config.toml
n_layer = 11
d_model = 256
n_head = 8
n_kv_head = 8
head_dim = 32
d_mlp = 320
vocab_size = 2048
activation = "geglu"
norm = "rmsnorm"
norm_place = "pre"
norm_eps = 1e-05
positions = "rope"
rope_base = 10000.0
rope_fraction = 0.75
qk_norm = false
attn_scale = 0.177
bias = "none"
tie_embeddings = true
parallel_block = false
extras = ["capped logits"]
init = "normal"
init_std_qkv = 0.0201
init_std_o = 0.0
init_std_up = 0.0201
init_std_down = 0.0
optimizer = "muon_variant"
lr = 0.0137
lr_mult_o = 1.5
beta1 = 0.95
lr_head = 0.0121
grad_clip = 0.5
warmup_steps = 200
schedule = "cos"
final_lr_fraction = 0.0
batch_tokens = 65536
seq_len = 256
doc_mask = false
train_tokens = 361800000
steps = 5521
dataset = "wikipedia_en"
MLP neurons of a small language model. Each row is named by its layer, matrix (gate and up: input weights) and neuron, and shows model dimensions 64-255. Each number is 500 + 50 x the weight over its row's rms, rounded and kept within 0 to 999. Numbers have three digits each. A neuron's up and down rows have the sign that makes its largest values positive.
Before each neuron's rows, "fires on" lists the tokens most often at its 100 highest values on Wikipedia text that the model never trained on; "fires after" lists the tokens most often just before its 100 highest values on Wikipedia text that the model never trained on. A number after a token or word is its count.

fires on: " \"" 51, "\"" 19, " U" 17, "\n" 9, "U" 4
fires after: "\n" 27, " |" 25, "." 18, " the" 8, "|" 7
L3.gate307:494497512569497419479491452495547529500547587410405506492512473533546488535512436508547417484505470434443428438460527502363582485444585525578472537490584504549437519506455479474551450486601498443538541464584427544485543530606423526434508434475587468463450640419478572517504494466554535501410502582505455477466448528539519441558488513497477480512516538499576481450496521471559451535405494437465562410492582498513499527517566592554525470492473420441485575520457466415613438525490452511479541456485490457507524459484501493465504454440548460552450489488487543437453468491493429442
L3.up307:552440479457500522535499535516475481569496449549519408407453551491476537443659395551454558517434570544463496492417464545515421554388472483462562423518477501528432413519470492596610489497539534506475557440601387533474479508499499472443477518533514490597488528517532528502531418441497518446521513503493474434495561492481470459479454543484472422437517545516557507592502535540420524529528576564467559432482536528550517461568435484512494443443529481480520511416554472527503528560406521460506609414538595463567427537459602584489465506447514445513512454545556536601545368509490545523

fires on: "lo" 51, "la" 45, "or" 4
fires after: " p" 19, "P" 11, " f" 11, " F" 9, " (" 5, " C" 5
L3.gate47:355466451462419517469459490474536559463368464428547559577482511437561433557578432502489547471503434539466491618468495486475448492506463621497495471498445523477445512436549450376592526490501465424584535531435546561537487604538447396509527455503503510470455497480488515582560493487589539518555510469562489453516521544475552507490554474493543463521461457587454490491495445500511440468482541443459497445490454433555424482523502523523471601461504403524538494506478510545503481424535433522461586485485508464539474468530522600475457509541512421452430517514511555606481493523595568581
L3.up47:475493545500505467438509526609578459465492487454479487452446480470624497498580498508518476422520472556645467475526503523608587557465429519504411464468427419522547462588482488511539610470510531472515501457471551586495459535591538484512470516497484595453517494543529461636585572419464492517414487478512473411496489477518615524430459417517526488427401514560416501496491471455468500586506564434517515472550464572504475578510567456511462487481501557465454512531519594490400539461557480534554557590464522517479440502516432589397446432525513587507411501507551464490500600434510529584

fires on: "ur" 48, "pp" 11, "hy" 6, "our" 6, "r" 6, "T" 6
fires after: " T" 29, " U" 24, "t" 7, " R" 5, " La" 5, "ult" 5
L2.gate315:472447438576526432509492376564453517492539543518515445499504477459500405475501546596439535443456423534486514498501427513554494440525502440507419415400498477579501576405491475473613524429466447443509534439530546534478495553496504549502541528456493492477562581455514611547581460428509547535550559463466473490609558478429571484551509512469455519475473530569451458528562471460476482531637517534430472493468536507505551513512512412425521544518589533495496545587469428458506574409463460502482496516545382546504484508484496593472529504449444546475511452533499503308468510458568534552
L2.up315:494500434606598511414532390547477521497563507587600509470498528529451498453486494474512509485563441569548478440586526489512463482518488511512514566555546413503566534505581571510405565505536532401482610503512619498507419476581497437528574503516521610418554507435527568577599469550435521526564511490513575453610499543578532589408494470593431500532497482569439427505480571477453422490558485617567421511481481492489425479502501486616490467487382530542436455492550486479534512520491513480592489479495441520428595506592488493442456514507493448559441483463497511575510568492433408498

fires on: "mp" 25, "or" 11, "U" 11, " due" 11
fires after: "ly" 13, " Sh" 11, " T" 11, " A" 8, "T" 6, " Ho" 5
L4.gate289:387518469513441443572488579561467478583567532521489547458512492510388519592465438493493506558419427571463419465500462497388491509525483523517465565431491495552516570434520511397473422522526473552513558496486495517544533549431533422501587514427565558536550568526513537511494492530450523548497551472459550558543491477496492472505511498512460469519528513539495509483588389436526471541455526514443568437393605573512454491508549464477501485586549468542432535563428472576554468493520487460539471519498541370436499595445507524468447469569530524506484565468446526493500451449466470437
L4.up289:433490578419522489482553577509514453510543514545492571536545513468472529465495506495496490530418466506612439444463531429436495512422423581458545491636486578529534533498486470425558456516410517489491462489582511384510500440467551425488491471434536532536465480562475474503531419511456468594485570551596513567444489515476575502490467496479560499388503427497539491523436501508452463552468430518605522483444588535478481474561559540525532563521393663488471421555565529512457458495443516492500484518502506509500503491500534578565407386492566532458473542533522555461468476514520523439

fires on: "ri" 67, " Pri" 18, "ow" 11, "iv" 4
fires after: " p" 46, "d" 7, "D" 5, "-" 4, " st" 4
L4.gate28:468451482518474411455479550508507563539527556519447428442482546521487489560393598544505466482389443589547523446413581475448469427530509529487510434452513482482569556493431514539468494523574518479535508524608522542418434454517528543494614414501434466552439507479443482450520481449523490597497537541451532426525480579463514503512432588457477595557523470626527433495460412510550547519528436481479421533458580508538530432503580427498392528502500538506493447526479536514532495511450379547515524454559495397475536500441549498358501535564550568480470529483517510529532558444477576581
L4.up28:450483470485504600496487589451496549512480544498528444530579457561467461503509584502505561530414500561486536394453463384511493538505583539516467489443536439485477566445509508523579571487520522504544465341450565502470483505497388544501491478516590502574466510447598527530528493404530501440559472510413531528511422434575497464473468341554487584562454512525540508567437528468383484552472589459515484510540421546390465427482502491560464557551517504476472476502538518491464498547408484554417442454479495495550483564501466444602548490428580510508393408520496515437466490573448495551

fires on: " |" 79, ";" 9
fires after: "s" 20, " 6" 7, " 8" 7, " 5" 7, "G" 6, " 7" 6
L4.gate86:463458447567508468548568488418450442481428464560488498547470536533452569398503465454568528586518535457452501486528397433490432441578562506571527383478522458525457545529466507547532430489399555535495463401545534529434591484439605520457519538482523461472511447481476508448589446497530546471447487564564522485404487539510521555510529437482542504501488432595504420507502476517559484561481400545462451455499519465473542435531441337503484549580471448591523511512520473497471476384536556604457562435495466603507495451494533526624485508465503502568569459442469407539525497541450508437
L4.up86:466481516495413461549458405516510463541541528415524498502450471443511435512415404499488474518540552438526595477515418463467477497564512481600494491521518453474559375518438536452463437486521547535551426561488456486498507408418507501479563481493454471422536482540498595458436531550499551470537516446527534569391520448535415520480525432557506434469443520476518435522553543510492555461452421394455490530582502543514408542543442524511485530544514487481542454567525397532479509531482593526510415451458548470513527549468444486462536583574500554518429483593511529614431480556579453512

fires on: "re" 33, "b" 22, "ri" 13, "se" 11, "ef" 6, "ur" 5
fires after: " P" 23, "o" 23, " Jo" 11, "ter" 6, " " 6, " so" 5
L4.gate205:533549539522575519488535501447450547562470554423472487415454531513505546577415474478576625401574523483487568568585576518517524554438575520576491552470571418420517592472500519440608530481554400522477436440536559442460533524494512503491424528444487492521499533523471443413548430483455540502520453525544481479471597497400502526437476446481532464466435460490469499498407449569514433445456495530432344466460552456476447485516581504487496501464503478500505403503461513430516554520545527596404566454460531526453488479540496499462505451546456567622449492524480496375505591549553533526
L4.up205:508585452499449491457572500476461511468496513427491455537518541478556579540422485527545524494460392459575580437477523420526440583473491450529488441481476546502432521542512527502571434482561570475509438475478612425456537554463597417389481446567477535446550546492446448527505466490473515553431572463384552465539519484595368509527411491498571461482480442484515487499460477488563445567381574562438529437448560528458500495585508515552502489456478538526516516524478495530556541482503506538468446525466476497468521451510543478520441575645397521560507480462433467453528540482468498463

fires on: "l" 100
fires after: " co" 20, " " 18, "ab" 9, "or" 6, "p" 5
L2.gate284:531547531503555578481524515535566410493410570475514575511506539562562452468466514484554487472507577442527484458516460523546469624418562539460540550420450585487547447486455546481504509480448492500528450513501539537507464518605473520417464508490471458562554474559551454503481504547403570540451524573518533443541574469558661461484517467542545449509401531495489516554491479509420443510523480553485585521620544467449526540431473483492555577538525506442589495580520523527378499507349473505519569520464567515534455562470489524550523502532527469492541491517415530629437473442458455411
L2.up284:479548470448516463541505533586566513463468514517547512510456527386548445454512500490453458488419503446459468558614486446505484474595533492477589538538610606496677527565477490546536551492537499459515550465516501427535540390473514462487578440460515505562514415440517448523498510451543458544431411524531494468517505452503532498541577474461517377566490383452458579455447537525458478363522485467445432573459538410626464469427506553458548429441480517452405492506439510492424567563572487498429525502451550448483376530470486534462536554459436531447548463571470443490514452469515524424

fires on: "|" 43, " |" 25, "ult" 10, "ce" 6, "it" 5
fires after: "\n" 43, "s" 7, "la" 7
L3.gate103:455522548555483471542518540472496492428485525410521608530526466482485479543604411552485449597568491489624512511524477547522466429461488510502555537580494527468501513539536564513478427477465559595525509514533472526513520437528486520505546528467509451560493381447514441506495527522465504505470538477495492498446546544484561485480486421571571490435434502421526513478539404525571554564444460536542474468491572439501455469548532491454535541391573425477430420493551508598580521515464615512407673463472425464479449455533487589595617582511472506476558521412486456501545501581548573421
L3.up103:514536467458589416553535505502534489569521492514493463490508527471512464378382556449491495503517561531473478482508445430498531589503516466530445422498582481516483457456478505484505503575537415475392472449499472432533522555396552455451537458544557427429508603594510538553525529446535507504537477554601514512592492474491441568505526529543482460530567490535476498496462513446472520457564530495572510524496513518433483531528473468554485454590451602458605539502484514472439486476504502556491287462522451490578622509430567470433402467513555567488441469531522484523429561431450482563

fires on: "==" 100
fires after: "\n" 100
L4.gate187:466530515489507551573569539424461454539507495422470549638491571391470488601512546407479508542510404353504473499546500527498475467492517497559529593493495545462403545503534603476519498581412476493539443480516502441455573510439493529474498504461552550562447398472565540504571462438489528536564555521439479439485597497417464501493484429436490516460493536489557478456496479484518605389509536447573568489542553471418355475536474469524482489565479527558510481576552502425568408467541535490522561536474461458610438507536519451606529481533460512530452494520580513486461556497412511509
L4.up187:432488521518533478526535472334468465532528531439522526561466534466552528500511525410512576537560369389553421524466493434513497467491477519540526514547494580457479545519466526436455426533413424466504491499473441486509512589379492596590493462414545554418417479518574536522573507491516528461529503444563565435507494520378502442558417513562485512464501432526537403558487444565537484588411499505504641476480510465521402536579479462465459501528513545495530476523507498496548496489600569566443418524419490544508426495559574496463528502486530568444548517514518599556563504497489476546

fires on: "ur" 67, "b" 28
fires after: "o" 28, " co" 26, "s" 18, " to" 8, " S" 7
L4.gate32:527549612551495492512528476562485519524485440583461444469441530426455446504474431541494549520554347584520572496472578491390493537417458432553493530496589546542503629480506515504480423591528545563560455433483512599549485531525484550426502437537475422501505524528505470539479493502468449595538482403483580415585464489475493567463534409489532488456464514473519527482480441566548611488483500506516421541524478510511406411548479447556477518411550501421522568565486485393495457575508500482529444455440567549497568538601414501560468430455520484530386471423457535507460555416467547460
L4.up32:497539456521496556467598433556406592536439438551582541516510565536591483473491543535520419514560463441534583375547490435467546457402509554509475511480538443496497565407593507494525518478558527455495524487430470441467576477458431378550492455541477480567448463593410432432585517487573488563488485454522555473547585502456487484520492481572472475464471451483578508486576568511432425600606499611554362519471471494510487463495526578500462408552577464493531527486510486558532506552417462504526566539518457426460540426506480457485372478465511447532473546540404431445452400518517535495

fires on: "\"" 29, "se" 27, "al" 20, " same" 7, "im" 5, "ay" 4
fires after: " the" 18, " H" 11, " h" 10, " The" 9, " Re" 6, "J" 4
L3.gate46:554565507433495520524377504445656566510425467453438483518510505540464461532508423557426534513492467570485522543520426537484472484559537550619528481525550535519461605517457470489590425530466446481510452526518518486463570533493470519525455576571558531460498543482588427557568492438570596478460473534501456532476548535480485521493557466565478504449441535448468565448498481488440496562508438513467493440509397524442393508520426600521447465530545402505432525544512466552433489471513472513441438572522536497508467434511468534572455537415499494473475471498490454562520492529484494384
L3.up46:418503470560394569410471542547539568559493531547495419488502440540408511495523446527447491537484494629461515458546523629528509456518485509409582492523362501513462471517462449449461442547474457542453501501410479536366412521445501507531563514492530558501529517473553493586484545495496432531461601497530528564470509492453426517477470500534516570511548469516531544503457479471471496439454478464534572545537523524560426509515500520492536415543465488468387473547551555435514563495399563480489508483551556461445501511511542567515445509474480454565564462523492576539620586465588569501

fires on: "u" 99
fires after: " Y" 18, " A" 9, " F" 7, "o" 7, " a" 6, "e" 5
L2.gate128:460445501572531409596495487530422495575525647483503455478610425586454494497449458493474458479499477430444506402494523397483581498522472490411479440451481556455545524489425497487565487507401526495538532539533505504529508502522602451453533467349441471489456490548534514516440474551547532576506429457494404483492490421479516531430534500536538548495536573513559491555436424462520548426499497508559520473466473509518532494479535541433510510439421558479550495511527435504471444467473523530430459524425465484460588578404557519456546447501392588480521506547430452494610499573554504557
L2.up128:515511441492529453601535537540503507508444565436514590537413503634586553503514525507491547504505407521455420452571401365461549502475436487403513367528500451534485579459473505581556446447442412445538485523620483508479532489569509535444492412461506506573501537578530450519390495563538528475422501552508538598554527557547504443475507460549456534450484586534535492475537462504466567476474539489526515555483466535465537497482459522598497518500584508480542546540519558434503449487496506512476431439435555497466564611429530547500446403536506502526575558520480517462468514547554527510

fires on: "l" 70, "br" 9, "hy" 8
fires after: " " 38, "ab" 7, " U" 5
L6.gate199:443507601560456530453512381487606533505442512479513527387516483516486528572516467494514552411405561538487472513600526578539417435466515495487479472434549573565604508486480526479631462502530566515566553382552541548521532439588522552493529388407533423502488419547550433551512456531489535545445514444495528572542556515418440496491543572468434521443521510534504518407452406490449456423490399506504494522479439418495482449390512478410584511502543461481559511424531395505543531481480519470522509522520506421489525506570568465537528468526500421459526468410535528576481430550459478455
L6.up199:426484447482458460463543373575494500479497456497562490521434617539456480629515523500530607461550502514492533534470475539451513506518501475541418495450468526427624518527629622567523524571503478583539536458546427527434456463568421421561497591487503543456438477505436535480535473444474538515456564451585489502479419477612489523492561479527571504489495520451567453500431532537493504456508411399542531513447532499420526508514506567539499515533545568490446469490475527469465517578514563558504511481497521584458473524536552568549484471485505544508416471537518519545434437491554468362

fires on: "us" 37, "am" 12, "board" 11, "gar" 9, "row" 9, "ar" 8
fires after: " D" 22, " " 12, "d" 12, " C" 9, " A" 7, " tr" 5
L2.gate177:478544487481503567514480529506521481478438580465494493371409526541460557447509479599437555473456562423532547490493461460489484467511596487582426608423520518560464463375561519523507519524526445401432473537512522481493528560516529395562483447494549601520529452498514567576521506425514466502518560507470386508566548491441503504543469513590502615534556375575513539411572449531523565543428536533491516506546633506541350499443486596423519484488484434391547502427466540436454452588551531464522485496540434466460482553530491482596513488436482473547461454516449431441408528531469526612
L2.up177:444459503427542490406450368444563457519479548446456501391454514508550549550478448579505498432528464454587534500456492516499518466576513467498464554512423512532503556424558552429511499518481503499449430477593503534541513567514478441536470543540565498467548502589499429513517510517510455513541425525511548513527539541529503530615461436488379475455468441485511587551497575459529509547509487532455584517548570478513568535486476470611499447455415552569413501455435507484456449502466394547502392522542573446384471544604472477457510542515477454469562488508566529531572360502564517466

fires on: " \"" 75, "\"" 19, "“" 6
fires after: "." 26, " |" 23, "\n" 14, " " 6, "|" 6, "-" 5
L2.gate107:521465434487482532588447554461536423342572492494450434435400596548629517604522458484523536507568479561440506518454473515508506495422499549459535490496672608431491478600539465486534481561558439560540621503523420549477535487466554416481480488520532370508498562465510463447469533532491511521522492495543499502391546453442491571495505599537484554457536489445457500464506484542462526484545475466548546366484501466562459539496554549573490492420514464462509555596573428429570441503437482601483504518485511515463493504464488502490474503454525544519500543536562519425404468548487433426
L2.up107:569502562530478448498495603566635571538598471570504446514472487568530455545499413522496570558534559513532525452522456541466471448412503539559550425548503526551437455518440502438537448510509489508463621541446491563428619511461391392510457519544468485580577505521496512531466451520470490414435418563509477557524462534588515465368456477436577497443510591469521539526531570547476514442557490459565495549516577616544469591551451516474585430415496465553570451526543563499479550526423569436481577488520562409497416553548532486436529548589490625606462470503456550517448519507447528488

fires on: "se" 46, "ach" 26, "ch" 22, "tch" 5
fires after: " re" 18, "te" 16, " Ar" 11, " the" 11, " The" 9, " Re" 7
L2.gate265:571562522472526560444410487481464493431451486463446524540439537586416469563536515449457474538488457508548609538496545508500573521448498524504478546560501563497483456528412547521587439433546488469523422457523558541542449512446511534475469490566500446448496485541535415535597536515472425519550500450458490526541466557502484456499427583470581462400593644503509491429507602475484509633478478504502438541577457524518560532545410554492500450602597552445480530537462502595384568538533501479360497474512547441512417488527568437587522526404531512474504521521420460530468476502494503511
L2.up265:430538499540546461534460528492464541493536543537486531463418518493557552434528557535509443463569444448490506431497476558457430500567466582541426583434534576454488491540614502583459590477507545484514494504546401504435535496535492539529581575564488476431479542430538565515564460520514471444457513445511510460498584475418437594494585436523453536583509404469453469546502445535527519547510527468503451557542429422555467480541496517515428498489388441484461558503417549492585480510527459491422431390518393502510533386588538494440527593450471478522523449599488514530542494473450486437

fires on: "ven" 21, "cho" 15, "ch" 11, "lect" 10, "gen" 8
fires after: " " 28, " Ar" 23, " A" 15, "or" 6, " E" 5, "e" 4
L4.gate110:495452490463531504546592539459422566607478494496539457547486501495428527489528572507448496476603505525589524501537505516436490504539501568504383591563423468519460434517506478558474450492484447458548514548492461507420600452532453479496630492539549467557547569417572523437510403436541507498494439487486577498517556518549466477553497520532477526473546387515461427401541534535426508584476514501395530537522450456636480510532500458480495528463559543408542567506594570481504458481477534450448491465522624489486573479516584447446617427479466554463467457514510578411518565524474418452
L4.up110:543429535453477524412510459466457498513564456611556461557432533461495454495505483509521528497521452462559543469463521544484594512534581502478556540480448473566504442520450553545563480493537477494477478448493575382520460511522465546434505517504550477454509526511490492531482549378420479455559517548555492375481486559361433533579550528524504467459471489452584534454459515485448410424432505550442530560463540458453512615494421440602477593415494553405586483453481512524567521524449511505571443487538467595472474604568579467510489487512524448495541432355566534499489535508384476540

fires on: "op" 53, "press" 13, "ow" 12, "ress" 6, "ot" 5, "her" 5
fires after: " " 19, " st" 12, " p" 9, " ex" 8, " W" 6
L2.gate263:546497494570486442561592543502463520530560536460467334488476417572568535505412551503506476550499441574509643531587508488482459427460492474426518532508511492528536576445494443500525599531407464525557440544531494518492557419456515464492496468475539533579537511517416531541548560381459416404418461447510477434485588494413478521526578395434583498510408519508566581528484398522560515482455498531517499436468470378490517548501528436457510508439474455418534539514420524520610491564500529497567496500486522550511551483530510611476418546555500499597434498470418518493474519546510457552
L2.up263:551466490494415536531455470522517455530600425486559429555426471519467430546503566475513429531589467544502564506566433424530506492423526519539603485399487474511456600437474493465509545421488556482466530557475456463500531507559548509432547570536557529416545459550522540442518425478420451357511517471522455495473530507505515462486479440540625595527489477426471444419428377490629558495495467604510461493506429514430537455424542394619581569565452432409502501580503419452514466547483433568481495536449418483454577562541464511536448504506465521481487501463422485523511493555462563621

fires on: "\n" 100
fires after: "\n" 96
L6.gate81:432510523532448552505472476506586466499467565529508544422522591450498505608538443504517549435498456465560443544505445440569525459414541470417502449470495463527526497461466496488560469490484503569383570499458521480462519536387564474415441550511430446472599556480529572481469529506539504422516512478515408565494478486444562526478659506492501466556564486561572540472456423574508465550453490614393542392521477478519471373501469483471578502516459513562489505463447455520538595415492472559452504484521482481550472502461548452548386454464499378454431495576574515547554521486438462533
L6.up81:554511539479518607431451504433573413444475488483561520555462565452544530584554459441520448523482543565515445490563385481610467603423514497501451474475488457440495553409521491495573476507519529446558553476535529591579506546458428534489463456519402475507552528440602445447431555498567535540530472483423535529545505458533478484513465489502404540580459474506584603550494598512568485521504550514501511463467567525462438422487437485500553476492497526404461504472480440590505430471454469498567521581431556461561449451431541526425427532528495464525445566448451566575452518496529417515

fires on: "7" 11, "9" 9, "4" 9, "5" 9, "3" 8, "6" 8
fires after: "," 62, " |" 7, "re" 6, "th" 5, " do" 5, " to" 5
L4.gate129:536491507481497489444556505423502553460524481522450448472538538606564581410426517494551572559468452465456469509575505484514506569382410470478566465521511553506506442539496480447476481526495473454494524416436510577510514420558512481431507479451478567428545546491423483510507499487512537539477521458529353526429508456416506588585483505527503531479460520539526519505512494490475474484526416511538546528594461555468489489498572477475482479461447487534511568502486502533621480591566603443527480412551471528512529583475570466565537559539527572522550457479420578517575485498494512456
L4.up129:549485480486558499479524553467452503539509500458541434510558528499513527540514610560476519460485527457451461508465480473522491584559411528555520420533459536475514564477478564443539586499494539493509544526486508467531544532522588563520497480585431556379491442421407529447506375480547536567472566524565498485512559582448516581524426462509580611468469531566512398578487483522455568538471470451511521487510426519461470510454591392477534432580526439483432608485473506613502518479524519356512427471556501469502507547437465546446531418474458448537593496508490513443634448455563557549

fires on: "==" 81, "." 6
fires after: "\n" 81
L6.gate316:517534433470502524431413516542522456467524499501481569461559463503414483616536450445473460525470374512575407533510476500583619460522569452531527564485455509420543506518543458388541512476443479409523483457504387482497524548459503511523502529481613508479462505460578503618573587497478426376495447503446501491401491559510462488563485484431485418430595565516454406452492544561504441540545550560506511523528423483503554548504504514592530491555463445494516536467541507519582422495468468499482557449486515428413450512546435432444479377516446541486483546400470477525488518482463475483
L6.up316:558626549556497479486548539457518439453523556528517401522519522437438519447589609478468593492609435432473479482590503474485546530429524547552542516575495524482485527522493486430467526559459545471597462551450508571467399604441510408501483409482498534458432465411562476468472550591493568473553405433508463450440544508516473477473551509576554423523503496487617547486528413530565478476573597524516408565495450573429516432434496469472534556513455413490513445528516461467466476431505497487436469545576561491525451471543501578546437471515486520501461606548521529379511500443399460533

fires on: "\n" 100
fires after: "." 34, " |" 30, " 0" 5
L2.gate229:471542501499533532561444426463490543563560500537490451560457517550464438500575445571404452588544542437458388460457493552491440521385491523474498501495519529561528477424532493563500533456506481395449400513520498474564492452489416457486465450597346508480497475484514488476455540499518529508517431449469477488519550522568413555426536490527412503482494492498448434497438457507440508564586452524481484435443514499465466481516504543508463493523508442460447455423472511573411533509485463415506589496565469488406502542456500432482480558433417504569535505512552483483521562467541454387
L2.up229:562501446525493575486490537467443545578546567622545465488513489597514479490480471508560522545469580574482402545582485507586560527408548594542524511457514444519465494619557557563474491457525535517540473503487470584491395537555482518436520471575501498465517506454498455550465506537445506433438553490594502461489462517533600486445489458394630489514554522399518492468488508445492489566451398461499469500358486560486490478511542532386502433473418465526521519513585467562404593422495503513551577564507467509452399466482419531489483518594492501501522508628458559486505480504524503546

fires on: "d" 31, "ven" 22, "ite" 12, "id" 8, "ir" 5, "min" 5
fires after: " E" 33, " S" 19, " A" 16, "s" 10, "e" 5, "S" 4
L3.gate289:552553516511464452528454500499497417472477449448540447575500551497482520463520460574464476364449502528519566505476492414486473439490547523465466441558530417545561425464444548555432452535504466529517476439482405505477428638468529566463467598444527496504370543504571410490442459427508475486504572527442456385485487482532525492458506463554443496421592432523520521513594591483515421527540513459507487544528494451484572485469470456477502471517530521477514620626500516490585484561569424541403486505483481492475571565464444487475599521559449520560540522495556600448578511497470529528
L3.up289:529592469495469503491407580461570510557553510563480562518480501563422455482479403531488481484526507498611456535610446478469510542503446510437549539452560464541497576557439486560482427574604468558505510498560494444503538622478416477598476509500582572500526490507525461585516586511546518482459566543534629486500512470538443404489533471526410517425491486422596567475561590509573453498430475558462404579526506436434460534499483523527445618498515444450588523493523553551549512562526538440540511510478391511485474502359492585512568483554488507504480548564495480462413552525496435551

fires on: "\n" 100
fires after: " |" 97
L6.gate244:358530441537540511520432518564516519515571509536507521543544556502517511470517482473486483504490451429510496654554486534537387451463386416465503466576437579481519444524538504547484515539509462514477485506492505536514490507474452548519281486553396517530593434528526486457477472445532526434506515499492476580569462518504417466476580544506481523423529516589480507540453486482554471542589574479480571549471518518490495506500475517486462529467548485468506496534583434527500499409593511410442543448462502475418536451433545481536479531402464476549524516492546470523478408580511514535
L6.up244:466507481562476475556501525545555480538520412517511511377536534555537490495464490512523398520600450572504470497535470477508428409443437548493512511525502470507401528522523493437532535531500608536515514543467425393474405448529533468434502510494570562455560518527501541474511492484491438425545483431514592505460509400545484545615561437429576453588516519496550552506447537538492523474519403511452473533574475539474425493504467519563497441442468412561595537454509491485574484446462533537574418546495502354545487499488634447445446515470467515579613511541567490476539442547505467501

fires on: "re" 100
fires after: " F" 27, " C" 12, "ho" 8, " f" 8, "lo" 6
L2.gate178:465433555547490499540524478449541451494469472320560466497453550491513555484529519571555453482548429550612508583571542590536494562488468538436446512511526387503485477451400458517478432516470495523423511387538573578513530485518423448558443471505534575498615493419512507453594504474489522559529401455555549487542487454555479539516504563479419544458431487515547482481513524547567535449522552415534530447512523556550431445454513516435468474489563432480483603593534494408513496378534536542459473486449539485547414516461464565553460504543478499506460467535460432487482571380585485571
L2.up178:467485461507492538545545540490502468484515491433507569490494538557562509505559499504496553499569524539531582402454547570445427466504426484496521448506441453521507519550412488520542551445565517510479651540533572503512474583449407474565432540475504560515552511489476423505424537462520489538465459481532515465544448492583489566566421533506474571571480523604565478496456490589484566458477658398562418491511472422584615507597470480436477431466437461546563519521545551464528454502513492530462524441477556556647452451528420614499482498536537532477502608407454433496516530500518520489

fires on: "ad" 68, "ju" 17, "ir" 7, "ff" 4
fires after: " " 52, " Ro" 10, "ro" 6, " Bro" 6, "R" 5
L3.gate30:528429470438412475570570513531556490502495467515436500506527490511488503546506496512505482440468421492472479559545507451600513429451552524483515517525528584485470379537553502573399483441449451549544486451504419499456574536402586487509473468576500539491466501474574474509477475528568440455550508516558558557479489565514418536537451518592428483450449488507451555504445623495545601536473482412555444529485507576465563376545540424377456588500574561513526472559468500494539476516503465471528476591449542503558490520463443446500550443434505417455498537558508429502499488538433450586
L3.up30:545423435488466381454506484340460497518411446578465470473491503493493483463479553508511511552442529407413553518532462464493440515511592537548376579423533540512448498457459577523483543500564434429458530463476519484602503506495593494514499499427568542542465504506477555416456568482559519481530396478533531457463443469461504527497504571498509528443481499559489461448426467510556470531388604505533525550495467515435418496485501523489539512462532437535443439448624462509575539519455470558550578564524573661460543396556532490577484456538448478504574575561593510537491480446518466462

fires on: "ist" 23, "d" 11, "id" 10, ";" 7, "ul" 5, "ish" 5
fires after: "d" 19, " Ab" 10, "g" 8, "ev" 7, " B" 7
L4.gate310:460562440512540516485490549465544572419515570534356364564528567445561577609499538489466460505526473482433457501455508490453478462502505497568533465487540399511550471499531478586509461458494529515531447415453425414506491457568446491470504552507449381585531539522484427588533556505418537512490522441478484585508473525526538428412546495482532452507478529509504434436543446478442476433477405500523443512554513462515506480563503334546529461566350496505460582475417503487429479499579513560494506457507440508525468513502502471538513511496598488517537536440432488603506408656519519464
L4.up310:437546555494588503485535461456538462521582504477483438465511454571498369585455497492523496499448488445512502447484482589442521507493457454503577489470486504461457400547591494595564398521515521463498492519584468461466483514530587472520482498533436562612530457510493436551569522517523449513439499480442508411591532475473468603494474505589455546460548520514523482392534444476470387518418425478593521519563588523452481458565425486547554563537527602467505509573487445458505654590477440527452468426500455534528433475459518477461399537434486485558506517390546465610426408474442514594

fires on: "ea" 24, "a" 22, "on" 14, "ta" 14, "ri" 9, "tic" 4
fires after: "le" 12, " Ar" 11, " Z" 11, "iz" 10, "t" 9, "s" 7
L4.gate92:482488530507550409473470487587552502448537485597423515473522564363492544533558548585512558536567498448598362617529497521505500543550527487458483575495449492581406491526513487628447486482547453454426431502477535524448494516450547526423467446524454480369511558524498464516563470507487519474463544426501462448559535504463505555469464459507505513583519523464431550557592497546591419605549517527542527489525359509483445478553521574536511516512574535380530565410548505567442519410556508512465537461557561513566535490442554475526476422514476437491455477488466467477490518488420516470
L4.up92:497413523556538484531451429535501535502328566523446563431515518446476443541606421548517502512468427523605466443456545585558502463482498511499435513506465431467534457599435605506514532571467430484643478450460542528513517504546397530540514521581463431576599468518552528470509500557469576603514536519467528493543465531545431585525447515413490548492466542484498476448498565547618497499469493522515485622515555458495495463487576533540513519502504577420466500531521523589437532492479525539496411487431486551486476447494446533458643481419560521397536497482489523557511512491496516482